From a checkpoint of a small transformer trained on Wikipedia: 202M tokens.
MLP neurons of a small language model. Each row is named by its layer, matrix (up: input weights) and neuron, and shows model dimensions 16-79. Each number is 50 + 15 x the weight over its row's rms, rounded and kept within 0 to 99.
Before each neuron's rows, "fires on" lists the tokens most often at its 100 highest values on Wikipedia text that the model never trained on. A number after a token or word is its count.

fires on: "," 34, ")" 8, " games" 6, "^" 6, " years" 4, " and" 4
L5.up458:38 65 53 42 46 09 66 24 43 47 65 53 34 35 37 43 33 41 33 27 59 53 51 61 64 54 53 83 21 14 51 85 32 44 46 35 32 44 42 36 40 44 51 56 27 56 50 37 92 40 42 32 61 34 55 29 60 85 72 70 44 36 48 67

fires on: "|" 51, " |" 49
L5.up386:33 26 33 30 76 45 71 48 46 62 68 44 55 49 34 61 36 47 63 28 45 48 49 44 32 63 42 56 70 31 61 47 59 64 58 46 52 43 72 62 64 76 25 10 68 25 69 71 59 85 63 38 60 59 34 49 44 51 57 41 23 57 37 52

fires on: ":" 41, "°" 35, "′" 13, " ×" 5
L6.up521:63 61 51 41 28 46 50 51 82 60 58 75 38 52 77 58 58 63 32 60 38 35 54 49 79 22 72 41 51 45 50 54 51 43 58 33 63 62 84 44 31 52 52 66 45 55 56 30 35 43 65 52 36 23 48 46 64 55 49 53 48 67 73 48

fires on: "=" 98
L6.up287:49 73 24 47 49 52 47 40 57 54 47 34 48 39 48 30 34 50 41 48 51 34 56 67 23 91 17 66 47 30 56 47 51 63 57 46 62 34 56 57 56 63 58 42 21 49 52 58 33 44 62 55 55 67 37 60 48 47 52 60 27 38 32 77

fires on: "=" 93, "\n\n" 7
L7.up378:45 57 53 47 73 67 30 45 65 28 61 27 63 53 59 62 43 32 45 23 50 41 38 45 56 45 58 49 60 74 27 55 50 49 77 69 68 36 75 71 53 57 22 58 55 24 42 63 56 49 59 52 51 36 40 51 45 66 37 48 62 52 51 67

fires on: " are" 16, " can" 14, " also" 13, " be" 9, " is" 7, " and" 6
L5.up225:66 71 53 49 72 70 64 41 36 48 51 38 38 31 28 52 68 35 43 44 33 15 78 53 45 74 41 62 48 27 56 43 32 54 53 33 68 42 53 42 65 55 52 55 61 52 44 40 20 82 60 35 45 45 20 56 53 54 39 58 48 53 41 48

fires on: "s" 26, "ry" 15, "y" 9, " interest" 6
L7.up306:26 44 47 13 57 44 41 40 60 62 61 40 41 35 50 69 39 39 56 55 19 61 19 34 66 43 61 48 53 57 26 54 94 59 80 59 62 84 42 49 42 26 10 70 60 30 00 37 53 50 36 28 52 35 44 76 42 54 49 57 63 42 35 62

fires on: "r" 13, "n" 12, "s" 11, "l" 10, "d" 6, "tt" 5
L7.up52:58 47 50 42 45 68 55 47 41 72 57 42 31 43 44 43 38 33 64 57 38 60 48 55 24 48 46 48 33 93 50 35 48 51 58 66 24 62 47 20 62 43 37 49 75 61 54 36 35 48 52 41 18 40 49 28 30 47 57 37 45 58 63 55

fires on: "," 38, " |" 24, " and" 21, " the" 8, "=" 7
L5.up457:22 32 45 39 65 41 61 44 55 52 58 45 53 63 52 69 46 32 52 24 83 45 71 51 42 64 44 54 62 19 38 52 22 31 66 47 39 45 54 61 62 57 31 32 40 36 47 63 36 52 37 43 62 49 44 38 45 69 36 49 47 61 41 53

fires on: "in" 17, "d" 15, "t" 12, "ose" 7
L6.up582:44 56 34 42 54 66 56 54 59 59 82 25 50 42 41 49 56 66 60 69 61 67 36 34 32 46 32 71 49 33 58 51 61 55 53 46 28 35 47 24 66 74 44 26 49 34 66 52 27 72 43 39 34 50 24 62 46 31 36 41 47 82 31 53

fires on: "°" 28, "d" 17, "ed" 13, " of" 4
L6.up58:49 56 52 34 72 66 60 40 60 66 33 43 46 54 29 61 54 71 49 44 76 42 45 42 59 35 46 49 64 45 64 55 76 58 33 67 27 49 43 18 59 37 40 44 54 52 46 46 46 49 72 34 48 47 56 48 44 34 34 40 38 39 45 34

fires on: "=" 94
L5.up593:45 76 50 69 63 57 54 71 44 66 57 32 48 46 49 32 39 58 58 63 92 62 56 47 51 57 19 67 36 31 82 15 66 67 58 38 27 31 51 56 55 56 42 39 56 63 36 52 37 46 55 50 50 58 28 61 36 89 46 24 23 46 37 57

fires on: " the" 23, " and" 16, "s" 15, "," 15, "-" 8, "." 6
L6.up587:22 42 44 32 79 64 88 37 55 53 61 39 66 49 37 27 73 32 72 48 71 68 28 60 75 56 75 69 62 47 45 35 60 37 67 51 40 37 50 59 54 46 63 42 52 18 42 74 51 34 56 57 47 44 22 57 26 57 60 38 43 52 57 78

fires on: "=" 40, " 2022" 8, " 2023" 4
L5.up605:46 69 45 60 68 33 61 58 16 64 49 41 63 28 13 32 43 54 59 59 57 59 50 54 69 60 23 85 36 28 52 43 40 50 60 78 37 26 48 37 50 74 60 51 48 53 28 46 53 46 56 70 42 68 58 84 53 53 54 46 38 39 55 52

fires on: " and" 27, " or" 17, " (" 17, " to" 9
L8.up587:56 80 44 32 68 37 72 38 48 75 57 54 43 52 47 63 30 58 60 61 55 31 46 44 52 37 78 68 40 55 44 42 49 19 65 46 44 58 28 34 22 53 61 58 19 32 20 56 62 72 58 47 52 33 55 59 41 79 63 41 36 43 45 40

fires on: " dep" 14, " per" 12, " rep" 9, " ins" 8, " comp" 8, " subs" 6
L6.up249:44 35 57 24 43 37 51 55 80 53 36 17 55 57 42 46 25 74 52 40 61 40 47 44 38 59 51 66 74 54 36 76 32 71 50 65 39 47 57 63 59 45 65 49 54 44 27 58 47 57 52 70 33 40 55 62 07 49 69 67 07 68 46 49

fires on: " in" 43, " Ha" 7
L6.up17:68 44 32 24 84 37 77 53 41 82 68 53 71 73 68 20 44 53 57 44 66 37 62 59 53 51 44 44 48 48 32 66 51 57 45 36 56 59 71 53 33 39 53 70 29 49 56 50 38 53 49 61 30 46 04 15 69 44 63 57 49 39 54 54

fires on: " |" 25, ";" 18, "°" 13, "," 12, "." 12, ")" 4
L5.up114:24 80 39 41 80 52 89 23 35 42 37 26 44 52 52 29 35 52 70 39 78 44 60 33 38 68 63 67 32 36 66 28 56 23 47 58 56 44 53 42 69 64 57 19 55 36 45 51 60 60 84 43 64 53 59 59 37 46 49 56 35 45 45 34

fires on: ":" 56, " It" 10, "-" 8, " |" 8, " (" 7
L5.up536:44 32 70 52 64 58 70 36 49 42 65 59 78 47 53 38 89 64 57 36 48 41 50 42 41 67 51 44 72 19 59 73 70 49 55 48 52 50 57 68 38 61 34 52 51 57 65 49 52 69 50 47 50 61 06 75 43 52 46 66 26 56 39 51

fires on: ")" 27, "–" 10, " of" 8, "ti" 5, " the" 4, " cl" 4
L7.up345:48 50 42 43 52 51 65 56 54 47 80 48 59 27 99 17 61 34 51 72 63 54 45 41 70 28 44 44 32 47 60 59 69 54 68 53 65 44 29 45 52 52 58 44 41 24 45 52 26 39 65 42 39 47 72 66 38 58 52 09 33 45 61 75

fires on: " the" 77, "the" 7, "s" 4, " entire" 4
L6.up373:45 61 26 39 51 74 60 52 58 48 61 53 47 76 39 50 47 69 58 33 29 48 67 61 59 43 43 43 53 63 57 82 49 41 73 87 47 63 53 49 72 49 39 63 55 37 57 70 18 64 25 59 44 28 50 33 35 57 41 41 46 50 45 70

fires on: " with" 34, "′" 13, ":" 9, " from" 4, " by" 4, "°" 4
L5.up316:59 59 55 41 54 49 46 53 52 63 59 51 17 60 66 49 52 48 27 73 07 29 74 65 44 53 26 56 55 39 72 45 46 57 49 26 50 43 55 50 42 37 53 79 61 81 38 12 47 49 54 56 63 43 43 69 56 59 44 52 35 59 32 50

fires on: " —" 48, " (" 22, "{" 4
L7.up254:64 79 23 57 70 59 58 49 45 77 48 70 30 51 64 30 25 51 62 35 63 29 45 57 41 44 68 47 41 45 43 42 67 58 37 43 44 59 56 31 15 45 37 59 40 46 40 60 62 46 87 47 46 36 34 60 58 73 50 54 50 36 55 57

fires on: "born" 32, "On" 14, " on" 8, " Best" 7, " On" 5, " August" 5
L8.up339:62 37 54 55 51 54 70 49 42 49 76 57 47 64 59 39 58 60 48 10 30 26 71 28 57 35 31 56 89 55 24 58 43 61 24 48 56 31 79 42 50 46 27 45 57 66 79 34 42 73 56 48 62 46 64 39 61 22 55 79 41 43 32 36

fires on: "=" 100
L6.up279:43 72 38 76 56 53 41 45 33 55 59 19 49 50 64 45 27 57 73 61 53 35 63 52 16 58 12 60 50 62 38 36 53 74 69 59 44 60 52 46 39 43 50 35 24 76 51 78 72 48 32 57 39 47 30 56 34 58 48 34 36 58 52 67

fires on: "-" 35, " the" 26, " (" 18, "–" 15
L7.up580:47 68 24 48 62 44 64 30 58 61 31 58 51 57 62 54 40 67 81 67 40 35 39 52 50 49 69 56 48 55 41 29 60 53 66 52 58 63 74 57 46 69 41 57 73 42 56 75 53 86 50 21 41 49 58 59 20 63 39 29 42 52 51 67

fires on: "\n\n" 90
L7.up238:48 67 36 53 50 60 24 37 64 41 57 32 67 63 69 38 61 45 59 53 74 35 29 34 68 80 56 71 65 52 45 26 41 43 63 78 77 57 59 56 49 41 35 37 47 41 54 68 35 53 51 65 20 48 41 47 49 39 65 39 53 57 53 55

fires on: "ed" 21, "d" 9, "s" 9, "e" 7, ":" 6, " such" 5
L6.up8:22 37 36 46 50 64 53 25 34 51 91 23 29 49 11 34 51 52 34 31 99 32 18 12 34 62 57 85 51 30 66 45 62 43 57 62 54 35 31 39 42 36 48 41 40 54 52 42 52 54 52 40 44 36 34 71 40 47 20 40 48 50 43 41

fires on: " and" 54, " which" 6, " res" 4
L6.up486:50 51 45 07 25 18 45 45 37 59 63 60 37 42 38 37 52 34 54 51 59 59 60 44 57 64 48 56 29 46 58 75 44 19 65 72 39 36 66 37 42 31 42 32 51 46 38 44 57 55 68 35 42 44 46 47 50 92 48 42 35 67 48 61

fires on: " of" 24, " who" 17, " his" 15, " which" 12, " and" 9, " that" 9
L5.up172:22 51 48 22 45 41 40 54 40 37 58 52 60 56 74 52 41 49 57 38 45 43 17 38 55 35 24 34 61 51 47 68 66 24 72 46 41 21 49 64 16 36 55 45 30 22 52 35 35 64 44 40 38 41 49 76 52 35 41 22 41 83 47 53

fires on: "," 91, ":" 5
L5.up74:61 65 44 39 59 59 56 31 47 59 43 51 70 79 58 62 27 56 41 67 00 67 69 68 58 45 20 57 32 31 33 67 52 47 75 47 56 55 56 56 38 36 53 56 51 40 70 56 27 45 51 48 45 49 45 55 44 52 48 82 38 71 54 46

fires on: " Di" 30, " in" 19, " Ne" 14, " di" 6, " Ni" 5, " St" 4
L5.up167:53 57 32 43 72 56 51 48 66 83 56 33 60 35 62 13 51 62 62 47 49 40 14 57 54 51 63 54 58 37 42 66 65 51 75 29 45 49 58 26 27 74 72 44 38 33 67 54 39 68 62 49 62 37 23 48 48 42 62 54 11 43 47 63

fires on: "′" 25, " (" 24, "," 21, "=" 14, "°" 5
L5.up393:49 43 18 60 39 28 74 56 43 46 79 54 64 47 56 29 17 54 62 65 50 39 66 67 55 62 22 81 19 37 46 36 39 38 70 48 38 39 50 40 41 51 62 39 45 57 38 47 39 65 30 52 51 38 26 85 57 60 37 38 46 45 55 37

fires on: " the" 50, " The" 19, " Her" 5, "the" 4
L5.up154:62 62 45 55 38 48 62 36 54 65 69 45 72 81 25 55 57 53 70 47 54 50 39 37 52 53 58 54 24 46 39 70 50 31 60 86 29 42 46 70 51 52 52 49 54 38 60 77 55 77 33 63 48 46 29 41 39 80 61 23 48 49 65 37

fires on: "\n" 52, " (" 34, "-" 10
L8.up199:38 47 51 76 55 52 88 35 45 50 59 63 37 43 44 52 68 57 64 69 56 52 50 60 65 39 60 68 53 22 30 53 33 20 32 69 57 42 37 41 55 40 40 64 59 47 67 33 61 64 33 63 56 65 60 89 68 66 26 50 22 42 50 57

fires on: " at" 23, " by" 17, " from" 7, " of" 6, " to" 6, ":" 5
L5.up270:64 79 20 67 71 51 49 50 41 69 57 59 31 54 73 43 30 65 33 08 59 56 38 55 34 31 39 71 40 60 64 51 80 41 53 35 63 50 56 59 52 53 48 42 33 57 20 63 43 48 53 55 39 52 20 53 42 31 46 47 49 61 03 37

fires on: "=" 90, " =" 4
L7.up613:60 72 31 43 80 49 68 30 62 61 57 41 68 30 52 40 40 49 36 36 68 21 60 53 57 31 38 73 41 44 60 59 52 43 74 60 24 62 41 15 36 53 48 53 32 86 56 44 56 40 64 82 63 54 48 71 33 61 53 64 29 65 57 69

fires on: "=" 71, "|" 8, "32" 4
L8.up630:69 77 31 78 80 50 66 40 45 62 77 14 40 67 69 32 54 42 57 61 47 11 77 73 44 40 24 64 42 37 65 57 38 78 59 47 40 58 71 40 38 46 61 53 35 53 48 47 37 50 37 40 49 62 02 47 53 49 36 38 28 44 43 63

fires on: "=" 31, " to" 10, " you" 6, " \"" 5, " After" 4
L6.up259:29 50 41 53 43 78 54 33 28 56 52 29 64 42 54 70 56 53 48 57 75 27 50 40 41 83 47 44 75 42 57 42 65 54 58 42 84 30 77 62 30 55 52 40 26 87 58 49 41 51 32 44 59 53 09 20 49 35 26 19 28 49 15 40

fires on: " |" 55, "\n " 17, ":" 15, "\n     " 6, "|" 4
L5.up183:36 55 47 46 50 63 73 31 61 55 58 37 39 40 29 54 35 49 47 42 59 49 51 21 49 65 32 58 73 41 57 37 65 57 42 57 82 49 63 54 86 64 32 34 60 67 57 79 41 74 77 36 49 53 26 39 53 43 35 59 23 29 37 42

fires on: " |" 30, "-" 26, " of" 14, " and" 9, "/" 8
L7.up257:20 66 47 24 33 57 60 29 69 52 41 61 46 25 54 46 36 48 36 51 41 47 34 40 60 29 45 73 48 44 62 77 64 34 49 50 34 25 56 37 27 39 42 42 52 27 48 36 70 41 54 46 48 44 54 56 38 57 71 61 43 90 58 48

fires on: "\"" 49, "'" 21, "s" 9, " the" 6, "-" 4
L5.up453:31 55 27 49 52 72 73 42 46 84 61 25 66 53 55 27 61 44 38 30 67 66 28 47 50 67 56 77 43 46 72 57 52 22 46 56 49 25 56 44 55 43 53 36 80 11 39 33 44 46 50 59 48 55 35 67 48 24 33 52 50 60 35 43

fires on: "|" 66, " |" 27
L5.up627:06 38 45 36 56 64 81 39 35 40 63 41 56 59 56 47 23 59 41 19 88 53 85 33 50 42 33 67 53 39 55 29 36 49 35 47 19 37 57 43 58 72 49 15 63 29 48 65 65 55 36 56 44 43 43 57 44 61 32 48 33 55 60 41

fires on: "=" 38, " to" 12, "a" 7, " To" 6, " Be" 6
L6.up126:42 46 31 54 43 35 51 42 48 61 63 62 59 70 45 17 43 42 62 56 70 16 61 38 35 58 37 43 55 43 78 54 93 57 48 20 57 62 64 81 30 50 61 32 50 80 27 64 38 44 24 52 20 49 45 45 41 48 21 41 55 45 23 47

fires on: "\n\n" 100
L5.up619:44 69 51 31 51 33 32 43 64 60 64 41 47 47 61 39 17 47 63 31 50 36 51 38 64 57 51 69 55 57 43 53 40 47 63 83 74 42 54 61 49 55 28 44 47 41 52 57 47 58 79 43 46 49 30 57 52 75 60 61 56 49 65 59

fires on: "," 83, " which" 12
L5.up620:58 29 40 42 45 65 44 37 48 54 54 60 59 56 50 49 59 40 34 48 34 67 40 41 66 64 35 53 46 32 46 83 49 14 71 67 56 40 45 53 39 51 52 44 60 47 60 63 36 47 48 36 45 42 42 36 49 71 37 45 58 44 58 49

fires on: " on" 28, " in" 20, "," 10, ":" 6, "On" 6, ";" 6
L5.up507:57 78 56 58 33 56 57 40 38 56 53 41 71 58 32 49 60 71 35 28 40 39 56 41 65 46 69 44 57 27 50 44 58 80 57 44 48 52 77 48 59 50 47 41 34 65 66 53 26 62 37 66 38 34 38 64 62 41 37 69 42 44 37 51

fires on: "s" 35, " of" 8, " and" 8, "t" 6, "d" 5
L6.up347:35 59 39 26 46 63 69 50 39 51 66 48 39 50 13 49 45 57 67 40 65 54 56 53 60 51 50 76 50 60 73 58 53 66 52 50 29 57 44 43 43 50 57 54 46 56 53 38 38 69 26 47 47 54 33 34 35 48 27 49 42 33 42 39

fires on: " in" 52, "|" 27, " for" 16
L5.up403:54 30 29 58 62 60 84 33 53 79 39 62 44 73 56 42 50 56 59 29 51 34 46 36 60 66 43 39 50 58 65 45 71 48 47 43 79 28 94 50 55 60 54 40 46 44 73 72 13 43 60 35 27 45 02 45 52 39 38 52 33 54 58 40

fires on: ")" 16, "E" 16, "″" 13, "s" 11, "W" 7
L7.up153:29 75 15 63 32 59 56 28 29 59 38 19 59 43 71 54 21 55 44 39 59 32 60 43 45 74 44 77 35 49 61 27 62 78 49 32 42 54 51 56 27 62 57 21 59 53 62 50 65 65 45 50 47 43 37 49 31 44 50 47 44 58 49 60

fires on: "\n" 27, " |" 26, "-" 12, ":" 8, " –" 5, "|" 5
L6.up2:24 63 57 48 52 32 69 21 53 61 69 56 34 41 63 61 17 37 60 36 59 40 52 34 54 55 31 71 62 36 59 69 32 62 56 50 45 14 52 53 41 67 39 36 68 19 73 65 67 52 59 61 41 52 58 57 49 60 65 33 18 56 51 48

fires on: " (" 58, " res" 8
L6.up4:35 35 54 47 70 57 77 45 61 46 54 34 64 57 58 64 47 39 70 41 54 69 41 28 80 31 81 55 86 32 50 65 60 44 35 85 35 47 50 65 20 39 20 51 48 40 69 75 32 72 44 41 35 34 53 40 67 56 43 31 42 27 61 78

fires on: " (" 47, " |" 33, "–" 13
L5.up444:25 31 45 40 71 37 99 52 77 48 43 60 63 53 53 56 63 49 54 50 48 43 32 42 62 53 48 66 68 23 51 51 32 25 23 78 42 46 37 55 43 51 27 43 59 44 51 58 46 46 21 48 50 48 73 87 41 41 51 32 29 53 57 74

fires on: " (" 20, "{" 14, ")" 13, "(" 12, "=" 12, "2" 7
L6.up334:68 66 50 54 71 46 46 40 70 63 74 35 45 33 58 35 22 05 64 49 77 48 28 45 35 67 36 67 58 62 50 45 51 67 46 41 52 55 37 29 08 44 50 46 54 37 50 58 63 62 43 56 49 33 13 56 44 64 40 29 46 48 58 64

fires on: "\n" 29, " Party" 10, " Team" 9, " %" 9, " Season" 4
L5.up466:46 74 42 45 52 38 50 21 65 39 48 72 19 83 70 52 46 77 56 46 37 44 62 39 47 25 57 72 62 37 49 51 54 68 61 55 65 66 61 65 29 39 59 61 33 53 52 42 36 42 50 49 40 42 43 23 52 59 37 62 27 36 77 61

fires on: "-" 31, " a" 17, ":" 13, " A" 8, "\n\n" 8, " \"" 7
L5.up150:35 44 40 58 67 60 65 33 37 65 62 45 59 72 63 49 49 53 46 38 54 44 27 35 43 40 60 62 54 28 62 53 44 43 68 51 47 67 60 68 50 50 30 51 61 55 42 69 41 70 27 41 47 57 37 44 43 59 42 63 33 52 34 52

fires on: "-" 91, " a" 6
L5.up222:47 26 40 68 68 50 64 30 58 61 80 49 56 57 66 56 49 39 39 32 69 41 24 35 39 37 39 61 65 44 46 45 63 37 60 44 55 22 69 65 49 53 44 31 70 58 67 63 55 85 39 36 32 48 06 59 54 49 31 58 46 43 25 41

fires on: "'" 38, ")" 17, " and" 15, "-" 8, "/" 8
L7.up30:61 60 46 23 46 26 70 40 62 60 35 47 38 57 45 54 24 43 38 30 53 44 43 64 77 47 54 63 18 34 45 72 56 27 61 52 34 25 67 51 42 37 52 44 79 66 21 49 71 54 47 49 55 44 59 86 61 84 47 45 54 42 56 57

fires on: " —" 18, "–" 16, " |" 9, ";" 7, " /" 7, "  " 5
L6.up49:45 82 47 47 40 74 68 37 50 50 37 35 22 69 76 28 21 44 37 38 39 37 49 63 37 33 66 72 52 47 53 50 68 24 47 47 50 71 64 26 59 51 73 40 50 49 60 56 44 51 68 39 48 36 48 38 18 60 63 29 37 34 45 74

fires on: "=" 69, "\n\n" 26
L7.up78:55 60 42 29 72 64 26 55 32 52 62 22 69 56 77 65 31 34 70 46 32 34 49 36 59 42 18 65 57 65 43 53 27 31 65 76 91 40 40 59 43 44 18 47 57 12 31 39 38 49 66 48 52 35 66 61 38 57 55 54 47 54 41 63

fires on: "," 47, ")" 8, "\"" 5, " in" 4
L5.up450:60 34 38 36 64 73 61 46 47 68 47 60 54 43 40 40 48 72 63 42 54 53 48 52 52 52 46 53 24 50 58 60 45 51 39 47 44 35 56 57 50 36 54 43 36 41 51 32 65 45 29 65 35 27 32 40 60 36 31 64 51 45 49 49

fires on: "=" 82, " |" 7
L5.up389:52 75 28 60 62 42 41 52 69 85 53 39 32 60 54 49 44 57 57 75 73 47 62 60 51 40 16 59 26 33 67 46 42 63 49 59 52 70 43 36 32 50 54 28 54 57 49 66 47 48 61 88 37 49 47 63 49 84 24 26 27 44 49 55

fires on: " (" 36, "-" 8, ")" 7, ";" 4, " 21" 4, " 22" 4
L7.up608:55 68 50 34 70 50 75 37 52 57 54 51 66 36 29 45 50 37 42 32 77 39 52 39 68 65 45 62 20 35 61 27 47 60 65 49 35 50 54 34 39 65 53 29 36 33 33 72 37 60 48 68 54 50 72 85 64 72 60 64 30 41 66 66

fires on: "=" 48, " the" 17, " The" 9, " tra" 4
L6.up319:46 78 35 74 29 28 33 57 42 56 70 55 27 28 46 51 37 40 66 83 60 10 63 60 49 49 41 67 23 56 50 32 48 45 61 45 39 43 51 67 21 57 52 34 41 40 40 68 45 70 56 57 38 50 46 59 48 60 24 20 36 58 62 65

fires on: " and" 26, "-" 18, "/" 6
L8.up412:31 51 37 42 51 59 40 40 40 43 31 48 26 43 33 42 44 74 53 41 39 48 40 44 29 37 67 66 43 48 57 57 52 42 51 59 61 47 67 57 35 25 47 34 50 56 08 51 47 51 54 50 35 41 67 62 32 71 52 48 46 59 54 23

fires on: " on" 69, " On" 17, "On" 11
L7.up395:61 48 50 45 56 45 47 12 69 77 61 16 26 62 63 53 56 48 60 15 43 22 27 27 49 77 43 60 44 39 63 46 69 78 31 28 43 49 53 18 68 54 69 48 63 47 74 57 46 57 61 48 35 49 42 51 45 26 52 62 43 59 43 68

fires on: " per" 25, " dep" 11, " rep" 6, " app" 6, " every" 5
L5.up438:43 67 56 55 17 45 54 57 60 65 61 38 55 62 53 35 62 50 58 46 58 28 45 27 34 42 55 66 65 39 36 65 33 52 62 72 53 53 63 57 57 49 49 21 61 36 62 54 29 96 75 71 45 43 36 53 22 62 36 72 35 55 65 45

fires on: ")" 27, " and" 20, " (" 18, " which" 18, ":" 5
L6.up82:83 62 50 55 67 51 68 47 40 55 33 81 70 51 41 45 62 46 42 66 43 57 50 49 63 46 30 57 51 43 57 52 40 51 69 59 50 53 54 45 29 39 56 52 48 46 62 64 30 54 45 56 53 48 50 49 58 56 45 53 38 50 59 38

fires on: " on" 55, "On" 19, " can" 8
L7.up113:55 76 73 21 60 42 46 51 67 54 79 28 20 52 68 33 82 51 58 30 40 21 40 72 51 57 83 63 45 40 48 43 40 61 51 50 33 30 74 56 68 70 64 34 54 51 56 51 17 74 62 69 46 52 14 68 52 46 61 60 30 58 35 66

fires on: " on" 29, " On" 27, "On" 26, ";" 5
L7.up303:44 38 45 64 69 52 59 39 50 63 75 28 63 28 53 47 66 63 54 24 11 36 38 35 55 67 39 76 72 43 43 62 44 36 47 64 57 51 58 54 50 59 28 48 72 63 58 36 51 69 25 33 59 53 54 41 52 45 15 63 38 52 69 38

fires on: "s" 79, " his" 7, " its" 4, " the" 4
L7.up292:54 48 37 48 48 41 63 49 50 39 82 58 57 49 65 61 55 46 62 25 39 30 38 41 28 24 42 42 58 62 18 57 57 66 77 73 58 36 47 64 57 53 42 49 45 44 38 41 32 78 59 62 53 37 55 61 46 36 58 35 49 68 38 73

fires on: "″" 16, ")" 13, "}" 7, " Team" 6, " Year" 5, " Season" 4
L5.up484:47 59 31 51 41 32 37 34 51 48 48 59 27 70 82 64 15 47 71 33 51 47 70 32 41 77 45 57 39 36 45 34 59 78 44 45 53 40 49 61 60 77 70 33 73 60 56 68 66 64 41 14 40 38 64 66 47 53 46 74 36 59 41 42

fires on: "-" 41, " October" 8, "di" 6, " be" 6
L5.up252:25 58 43 35 59 68 61 16 70 52 41 64 70 35 34 57 34 85 52 45 17 47 61 50 38 63 70 48 51 44 25 70 24 33 49 75 71 22 70 76 36 49 45 59 41 60 27 61 82 57 60 51 39 48 46 73 38 35 54 60 39 75 56 33

fires on: " the" 35, " a" 33, "-" 12, " and" 9, " as" 4
L6.up91:64 33 53 44 62 55 77 12 73 44 62 49 51 65 77 63 64 44 56 27 47 64 33 35 49 41 45 70 74 44 45 45 65 46 56 47 76 41 50 35 50 46 49 39 54 65 56 46 63 86 33 39 50 57 41 41 33 57 57 57 34 60 13 55

fires on: "-" 50, "\n" 29, "  " 12
L5.up262:45 74 39 39 41 55 48 20 67 54 46 27 53 63 72 13 47 64 50 58 62 37 59 38 53 37 65 63 73 29 40 39 73 46 46 64 48 61 56 43 28 45 52 48 10 23 43 43 25 33 58 74 36 56 33 47 61 57 40 80 37 38 47 75

fires on: " |" 38, ":" 25, " as" 24, "=" 5, "|" 5
L7.up87:29 42 40 49 62 39 51 29 41 71 39 56 96 62 47 50 46 62 72 29 68 20 46 46 35 89 37 54 48 27 54 43 61 64 51 37 50 35 52 54 60 63 39 22 60 58 61 98 59 70 65 31 50 52 30 56 66 31 45 12 23 68 55 47

fires on: "=" 69, "s" 28
L7.up79:51 54 37 31 59 50 40 57 64 72 89 46 71 57 38 38 57 47 71 39 37 29 44 46 60 46 57 59 59 55 35 62 64 39 76 77 55 36 67 56 32 40 25 62 59 36 42 46 48 60 65 59 48 47 39 83 31 54 68 32 57 68 50 67

fires on: " to" 57, "," 26, " from" 4
L7.up636:52 70 40 48 81 69 50 48 40 77 37 78 63 82 75 34 67 79 63 42 58 72 51 74 42 72 70 74 38 41 75 65 78 58 46 55 47 20 41 61 55 54 59 46 53 54 27 91 48 52 53 44 40 40 22 62 43 52 57 53 43 57 56 49

fires on: " to" 19, " the" 14, "-" 12, ")" 10, " (" 8, " Li" 6
L6.up245:59 62 30 50 71 31 58 56 61 91 70 37 50 25 65 43 36 61 37 54 50 43 33 44 54 59 67 52 34 62 67 33 59 45 69 64 51 51 41 41 53 68 45 43 64 32 60 79 46 66 81 34 44 56 58 66 53 68 67 36 36 72 79 60

fires on: "-" 61, "|" 17, ":" 12, " |" 6, "=" 4
L6.up260:29 52 52 23 69 69 47 31 48 51 66 52 41 40 38 48 73 51 52 40 60 48 58 36 48 63 54 58 63 39 43 54 66 69 47 57 70 42 72 58 52 55 70 08 66 47 70 34 32 79 75 60 48 50 26 66 48 58 65 23 18 83 35 52